MLP neurons of a small language model. Each row is named by its layer, matrix (gate and up: input weights) and neuron, and shows model dimensions 48-175. Each number is 128 + 32 x the weight over its row's rms, rounded and kept within 0 to 255. Numbers have three digits each. A neuron's up and down rows have the sign that makes its largest values positive.
After each neuron's rows, "fires on" lists the tokens most often at its 100 highest values on Wikipedia text that the model never trained on; "fires after" lists the tokens most often just before its 100 highest values on Wikipedia text that the model never trained on. A number after a token or word is its count.

L3.gate1974:126155069067097127124067139173088133073143100073168107133168132111167123135119081189108116092095131125139112130097066131125115176114142172098184112121153150118121097144121081174170152119163132167141165158094128099149156144134150180102153143148082160104168136105088107110180090195096097145167142116160161146117080109083135148091103190134100082092193129183156121117192071078145111159105
L3.up1974:089094093173161179119145139121153135127123076133123183163169175141119105078149157168155143104142123118197143090137191124107117051114161115096120141160112080142171179137157154184091137096114117139142098091124141155136104153175115102130121133125085139132143124146054168107115153137133118186107128128147146096104108101089131136067156146158116086114176134158196125133101149138236138034097
fires on: "\n" 38, " |" 18, " " 13, "," 6, "-" 4
fires after: " |" 47, " Won" 8, "ed" 7, "6" 5, " lost" 4, " " 4

L3.gate8:151120148075156142120139107113121150127095124151165148109163096123132157159142130122179153116092179151132131105094157084110168130171153090075119143137109106176128116095194109069171178100142175136123128080115066100092170125132105140137138125113137110084079154129206116111171143128109140157083123123133149108194137132073155153155117038126067131172085112155175143142146110091118072160129
L3.up8:156108153148097205158175069126177147118088162120056113137111168190143159124091087170152144058117134143142139127133130153077133157061120137127126144135122083142138101141113127183143084111159115115091114123169081128154038109084143170203136137132107100069190175127149141149149130176101086142141117102185139102058137114134153108135099143144147119195096114130095189117065166182141126208112
fires on: ":" 43, "," 35, "3" 6, " |" 5
fires after: "3" 28, "2" 22, "1" 16, "4" 13, " " 10, "5" 4

L3.gate1772:098091142127080096126111132152192135114071093222094104114160047107171127111155110133127115133101169111076109064067155096134147156144108121078096175126144149129168167176057149118170119088146116136110160129155109145128162138118127076076163137133128140127154122129162141152140134065097100055175127160124128124119092132089128181198066133170131133142089129144093213199143167085129127118112
L3.up1772:120159138206060101141143109149064157128085131078082111150113160142109125179139151140207157147108168096126132079077111172132104161103124184106130198129114105130146116070130097101170144096156162092074050127080157110155130121150195075116145120125121135112121102078126129160140146120098144123147104132114154059182137128164151156215147114126174107117088110117080161167154146129084123098114
fires on: "i" 22, "1" 12, "8" 8, "e" 7, "6" 6
fires after: " " 38, "2" 8, "1" 7, " (" 5, " K" 4, "We" 4

L3.gate1042:133101084087118124152066066128154104125141065158116108098173167127187070122076077132111141144178142096150133137152138134114095118153182109131113124138134063133117135072113087146115077101113044116092098150157091174138179082153115128111148137105087109106135094143185130105106069085155116111107075114153141111095136070133160149151064151130112152119106163053095139123106161107128088222145
L3.up1042:183162143075171162124184134131096070116137109140041152117145073096156141081134142104122069099158126174122172099080134101131113139093154098099120153184114124101137081202102184152157165117156177109083130153170103136114115200126109094139116100106141148165163148142149104107153039136073142166065118098166193127095075140124153149153156077123142124107113130089135137171153111108120066155109
fires on: "2" 23, "3" 15, "6" 13, "4" 11, "1" 10, "," 7
fires after: " " 58, "2" 6, "5" 6, "3" 4, "6" 4, "4" 4

L3.gate1413:187135121132138115168065124175095107103086118144091166101126132129105131167166161133165083140092126165157100093132073120146158120112028082076130102147147086068172089122114133122141112111121104140083130178121151120135110117127156086152105109146157148108135114148141163137120122149132143141119116086136105160093134105112043148142140148154122104142118139118168116090162088165154124114146
L3.up1413:115171130175073140131139146121141122120138150128150147106185127124123085106144114112100132164049110154107119182112134099121125151066131105133122117109156095166226073154113132096127130118135084107048135140137114072128086129132152160164117103129115094129097119120149065099104086151167128148165142139143096118110125171081161128131117132058172152089163120140083108127166209161112123200143
fires on: "0" 32, "5" 13, "8" 8, "2" 7, "4" 6, "3" 5
fires after: "2" 23, "0" 18, "1" 14, " £" 8, " $" 6, "3" 5

L3.gate1002:126150114114117186082108153114092143129157136092073172123062153095108132185204077165110161107100151127184139111189112120115145099153100129084108137102153091113121176173098153094173109121072133100121127166116135103122102179196116126129127147131105089150100149120110154115176192141110153089126148149154125183132208145124102148141164152120150134112095128128134125137144165143177132131160
L3.up1002:115147086083148172115111131110166123056130074053108151201104123136102145160175152094148135055151121120078120061153050144104121111149092085119209162117067150141173154160130138123137102119115152094188118091112132098123141104126119109081129130156175134150094112080111163143109108116125153163088044158093141136182150118165137136145190127130118130126105133072132134182126222142155059114128
fires on: "9" 88, "5" 4
fires after: "1" 95

L3.gate1487:183130083154144168122137122117118194137120237142138118132147082155135117167105152155116137118094166162113120098121127198117102135101126134071125184145127121121128135154127120123122123124100118142163145179148144112151109106165117155107151145091108115142114073116129133148172061147093166115121125144120164141162125094146063093144154073128111102144166144097117209162071090101083108108096
L3.up1487:126167059118133136109120140071106127090152128125115121181125198112116150128075147154178092152100158147142142157125158148117184141121136119137180056089120128187098140144150133168158139068158137118153127052195080165089116074175141122207129131146121138062100149158107172137152099088182110205090112137110123121147135097131152161099148102130108083103186130161133127196122153158085156123154
fires on: "\n" 77
fires after: " |" 71, "|---|---|" 9

L3.gate1681:154154122158112137094101101081159121139125106150096131132170155088111115125215094157118125112123115137187109162162163139146213045129123123121098153186106147123133113165097159146103187082059177109081130109144111147103155137169120169094157110091159168106132161121174078169124178167172168070072123113188163116140096116068148113075092112136085168115128129093129176115151170147115104140144
L3.up1681:067122062107075179119124074139114124156091117141141086165126119125060082188119144121139163102144124104132112110154130112122209114088127053126177133157118153117168099134135134140111111109097163122118083131162170130102176105179096118105145118156160147076136097159176125119150145143139119070114105096096101144155113154068119105161103134158117202098150123071111208150150156173177076092156
fires on: " " 93, " \"" 7
fires after: " a" 97

L3.gate1802:170174112121111155177089150165134191114133152118114218125114134134129133140127107103154106154123150134108104114141142071048134098123115081079126151173156102025120108081166172111123170176182207124105133168114149158141151078148141129163186175131095164081134122123136066118086125096172085142186080103104170138114168205074097125161097110101093091144117054163131090126102135094150134131121
L3.up1802:112138181165181118119102139142101132052050127088153147145161107139177136127127068118150133100117074097131142129099066075103138099119115119138137150104137086032139128136128186091144082151122136164125139071168167086138070123198089081135094099155161110153154141169133144133114111097111097096185168148167171047110146113113143141116182136148174104115119126091118082073114020141104161116100
fires on: " |" 40, "8" 16, "1" 8, "4" 8, "6" 6
fires after: " " 37, "." 19, "4" 10, "3" 6, "8" 5, "2" 5

L3.gate1223:070144104113126187134082164193138094124159141072081025110114180119095180181134171091162112184113113172109137163143100128143122138106131153144120115158103111130081099058108142117148100116109156127134140115122090069134078132181151160128174096074150101132167101150122172119179109131145134140159084177147115100172167129176167154129059102124109100121158114128146128104071168140177110121066
L3.up1223:114106122095108145100151122151115111194148082160176113095074131135139106098162165086129102173163142138148127136095194138105135127107135103150104117142069100143157156104142105146092163132154104124144117119119100115123148097122121123088121159082122137157119120079128096128164147113120095119116108167145125116139118113147135126154130101162120055094148157138131104129078152209157076108102
fires on: "born" 23, " place" 18, "aged" 10, "9" 6, " player" 4
fires after: " (" 37, "1" 7, " first" 7, " second" 5, " third" 5

L3.gate1600:117143140183112169140087159077119109078104095202087138168145111189146115071169119133098097152085135112177175128147171128151164073124124131068160137121132114152051143141199123144142162057108109058129130136120226086159083108133164092149150107136078089084078116089082117165181162106179193179104089120130058066148127130077163094134153151139184150105093132174098133074106143135092166185076
L3.up1600:152116132154095158143167130171186118221159110139113132144097108077144131158135177131117126130144174154129090137116111111146186143171121127103121075121071109145058149123167132126079149113083135090158139128108114194136057088153187095166109161076083185067154073138164179153158134099117079136093072150121163179138119099098163067131096174092163119138156094111104099126106127148111132104123
fires on: "\n" 27, " of" 11, " \"" 9, "O" 7, "he" 4
fires after: "\n" 34, " G" 6, "|" 5, " R" 4, "C" 4

L3.gate721:096165149091120134098147127086153055066144189078224122123135128160104171093127137123143098092185100167125133109135127153173131122103086162122177082170083122082098187142115151118139132086118098059110149063122148137133113108136119180097117077096107093110130139106168178096104096113047196160138101141196128127206125127102148138122154118099111138146087145167126185094124092167092122088150
L3.up721:113118147088154138124121171146112128094169168162129039107111109158148193132145118113157118157150136114137087084138091118177142150114101132133172094131081135185104120120109120102074125113127146134120135120080103170124205154123153159121125166101133144070116108124100107136204109115135135087129132086143135157151153114140142142192123117138124141148060145165170093108173121156149143085142
fires on: "0" 26, "7" 9, "6" 6, " century" 6, "8" 5, "9" 5
fires after: "9" 23, "8" 22, "7" 6, " the" 6, "1" 5

L3.gate1732:131064107082130144133144175096170148107101099132093144115143127136156131040118127109166114150104119127087096089081150165112118139108148133131100139061087114076174099092122134124165126184148119151115070149120165127109164161106120121116171081098098140133121150149128157126136191119129156133127067186148100154079145124093158100116122203103147162062175174126098101095101102107106125145116
L3.up1732:208133162060103099132149130112128087140111152185119108136215116114117114162128123081087155100090092159088088155125168144087189098071098132139160136188162115124176113097145128126158166110117122115091147170136150166101164101115090106111080121060149195109084133203149078149153152209110212136119090128112142087189122131129182092142118141142155140087143150128149156062177163124142042180200
fires on: "\n" 48, "==" 44, " ==" 8
fires after: "." 42, "s" 10, "Reception" 6, " life" 6, " career" 4

L3.gate1389:049169128065185183132136165111121172152211116092129160105132104096165124082155137147107102120092080167134173056103124124135081069093145189197115146067129111148047112169097113147165165127116168097086128166134135126193147142108107112144138146129097119089116097084101156132132073128154113093124101087121160146125094120139141070101161167108140188105122151083159119121142151132127141125083
L3.up1389:083180141124109120124114121117141181133112102081135174148113112144152127096138098176124153123129111149172168129135154144132148108158140117094123140110133095074149148103057132109081123155116118093140180204174094138121100129132156194142134134102097119100128116118128140115185147142103102134116128146111101195137111113177157152104118154151107151121137148142134129144150144138161106158062
fires on: "." 37, " \"" 24, " |" 22
fires after: " |" 18, "." 17, "1" 12, " Rank" 4

L3.gate1652:110173104120186102144123119025144108084088095168164122122136097145099110138171110068186072090143160130087164127133173195128133150152131118106167119110137146095127116160072102134068142065134170166123116144167246123158104138146095123071154079142142112116179104158083050100138134103100128168112177195132139078127121082167081156111145159171085155227101130204147121178116111126149075167122
L3.up1652:206143133126148151183177140148145143167056071115136156146151117139107133150191151154108131097111100167174149154117131086121112101095171049085092127138130158091107078136179149128136141138152119125113114103150151168108152072139150123115178071193120126203142157072076090141154162185143079102115097110102133146225161147045123134128160142125127096076099126108164090146114129176100070130102
fires on: "," 91
fires after: "4" 12, "0" 12, "7" 11, "5" 10, "6" 10, "1" 9

L3.gate1961:159162125078109089104149152163143126178142143150147132113107033114165130124107055122150094135139182110186124140121165119100059073116070157139203122206117102117138110096092120136110108116141150116132104103153190129119169102148087143131150118127080128116170090073156123141043125144139166139171107086136090047120129127092155182078114103157142115144145160158053161132156124099111122109142
L3.up1961:159131109074125154109146120174121063126074126107128090150190096156167162102133096183179091093135105155156190127153173127096140092097148140118118110110094129082115122034111104142103142112125156192096153116169123150193120124121113108067115039078139134136175138169095171117130127111135193122103127178194130139120115109075106098095127154180113056114126184087123108130107141142165152125123
fires on: "\n" 31, " number" 11, " " 9, " |" 8, " total" 4, "5" 4
fires after: " |" 35, " a" 18, " A" 6, "9" 5, " " 5, "4" 4

L3.gate1440:113066046112160139048138155134154104144197143105113132144165130156148042185155169214131187113133164186107175114075130087165138138102157137139167132184092147095186185115114111108138166085129127204132110092119165050102095126162143121149116153095141127120167200186169149126105119077138129082174066085113114121108117131113180147133105143088114187130147140134065119148155150111116150141143
L3.up1440:133129163145128130089043057100139098118050147116130106149189156120099100106128182164125135131182144129092097127037075121198117177163126118112133165120114141159166094095133161109093074093136150179165131186160100174109160113154179175058096127136174150098150098120142135154114093101114100135132156153143149139153125102141085155147140173138120140132134121130088140128084151133098195167123
fires on: "|" 52, "\n" 16, " |" 14, "1" 5, "|---|" 4
fires after: "\n" 59, " |" 13, "1" 6, " " 6

L3.gate1241:133141091107137106099072125166123188055151111139095114058110086176097162051139117094077136138104067071130107101084151171153091175152158096099081174148181118111058137177127085110190155136135055135123137129154172113128115113102125107171139107097152093139136124086133101176116077084168127175123153131034169136121141114164185163145150098143147160126097131111151103087125100179145127139145
L3.up1241:074139115087119139150085088193124117058172166162135109125110133145108165197152125183096161090091139109106110088118107127100155118108103161157115113152070165119195144121147130159105125113102081103119153068098130111152105187151092135145134117121083123116133225138137115130111109121106165145118097161104107168130175105135171126109125132154085100104145182131170100078113107178166138111115
fires on: "0" 59, "th" 19, "n" 7, "'" 5
fires after: "8" 13, "9" 12, "7" 10, "0" 10, "5" 8, "6" 7

L3.gate1830:130094150186124177177129100097128192078156096083147127127166166113120114071132102170145102156142097106125109127070166091133148161115182120128092107189128057089090134105085148137164212127137125041098206195109128139123162126097149121144107171090093175135156212080093103177093076137097108103065195137129108152094162115101141145052125189140130132091121151140084234173132098115200144095107
L3.up1830:157167068125097114152152089146143127093136166079126144122082034117085149124131127161119099170112172154138069099121174148088150161159108122138186091135067155041117122083096128142168158139150105075142081120147130201165090173139133150146102129136118165145099088191112164111099150102166123103139138156106085130151134121160178155066092096142145099092124212083099090087175120077156137131115
fires on: "9" 34, "–" 11, "1" 10, " one" 8, " first" 5, "er" 4
fires after: "1" 40, "–" 6, "0" 5, "9" 4, " hyp" 4

L3.gate389:127116086094109148136155111102138116108096139153119063146137125159124186149128116175107142107129138127121118067112139125107125111170126159173163147086146173143167147080111222126081117123136126102073146172107124166129138124102113123150094167054094109125137128127154164206134107171173117142198117133073107047080142064052220075136146135095144093095186087117143090168129070159160111090143
L3.up389:139138126107099147170080127138156104097128098144169135133156131116157138104110152121089187151097137138085103142081149132153108124076102126082156102083164124088180122093116095097114104122101135101154136161169141109068134125060177158125098114105197162123140124117167089088053122168129121095150106171122115138169104135119108106149059115147143123135168065132114138079104091111081109122150
fires on: "\n" 86, "==" 11
fires after: "." 75, " life" 6, ".\"" 6, "\"." 5, "s" 4

L3.gate1198:073120195124150130115098127088169137068131057125083093119126126168062114160120142109105111090192107168167114112105190153148119106107167113186145118119057155123095164102097138159099170120132183103125196164138098130098160144119142075132145178125136125170157176152089131140126152141143095175089143171153134113135115133085109135099176072088095070053129173067069128072089168113085095119084
L3.up1198:077181142120169052181156138097102171079136079116150079119151110067116138110125139079074095120097126181153115130183161172109085102153110122163192115116095105129144134121125145121109165099149154091110182153140100153162135113100203114119091195084102184055176144115132109114127161073124079064105080107228129158126101149098176110113101093083130141163143120042143087092107116135143073097133
fires on: "0" 14, "7" 11, "8" 10, "9" 9, "1" 7, " June" 7
fires after: "9" 17, "1" 17, "0" 11, "–" 10, "2" 7

L3.gate1105:170106147122129123114052077074138137182116197152115116185164113069109180079087132182140123167167094184127109151127184140117143152137168146092101138195117138094130168137092184124122143080145117072071110149152159144092165134157173119123090148197129104187148135102185130159069156061187163117066073140138091151095092117157174138173117118090098134151090135110160124138150089108125179173161
L3.up1105:124059112133130088097089123159106075111186129069165117173112125086136190103146118185061087126105131153090141115108156151123117144056163128069137078161152148091111141124063123158087074158148113144079133144107167184132168146185165102105131159107133120129170048088139180105098169170156208091117122133148157069101155150089164087123097168092116172098117150120107127163124107128172080069131
fires on: "==" 86, " ==" 14
fires after: "s" 20, " life" 9, " career" 8, "Reception" 6, "History" 5, "Geography" 5

L3.gate757:122082124154142178114127150114139113137174161174115127128165173176096149110126127150090159141129114099141189149172139138146128109156078091070177121082158125170102100121092120155144164151085175132121149154035101128113106065180115096123119148117087149103099140132087184124142127106143174135151156159169153193123146150116129160108127117174032148128162138126162102128168139124156164090145
L3.up757:115072087121166161164095142144106213103170148156098116127117143151151165113132088196125117159068131109107116148204134106119143149132121118171175151073096166161098116100137089108127096200092161187138135117146112139169110114131164119154065117147102168120094075127108142131073119141192153083156132155203161128157099109077153142156154120124091113142126123146167127187191150194108168136081
fires on: "\n" 83
fires after: " |" 71, "|---|---|" 7, "4" 4

L3.gate549:098197132137054160126087135053132176133123176100163128129111128142003123177188141126145166116139062129069106075163150120064090077137108099191099084099133068142106103157193171150187092140067155117098058183137125103121132103119134172114122120115059155115136145164126137149129127092124136113174098168170151132095103132113162123115159130121158181114134195122169150118108164113079143118168
L3.up549:155118109137117138147153146096079128143121057093083172101103108145107179108143212101152132096180148130144155176143154126085165160133125164122103077114108139106090135172090144119140075120105149091059144079174093092070128140129120131133142074118159168170125129173117063163180147111190125137140113100155136094194113165129144220156174193119196146100065119121155130097136121146114116117165
fires on: "\n" 98
fires after: "==" 70, " ==" 28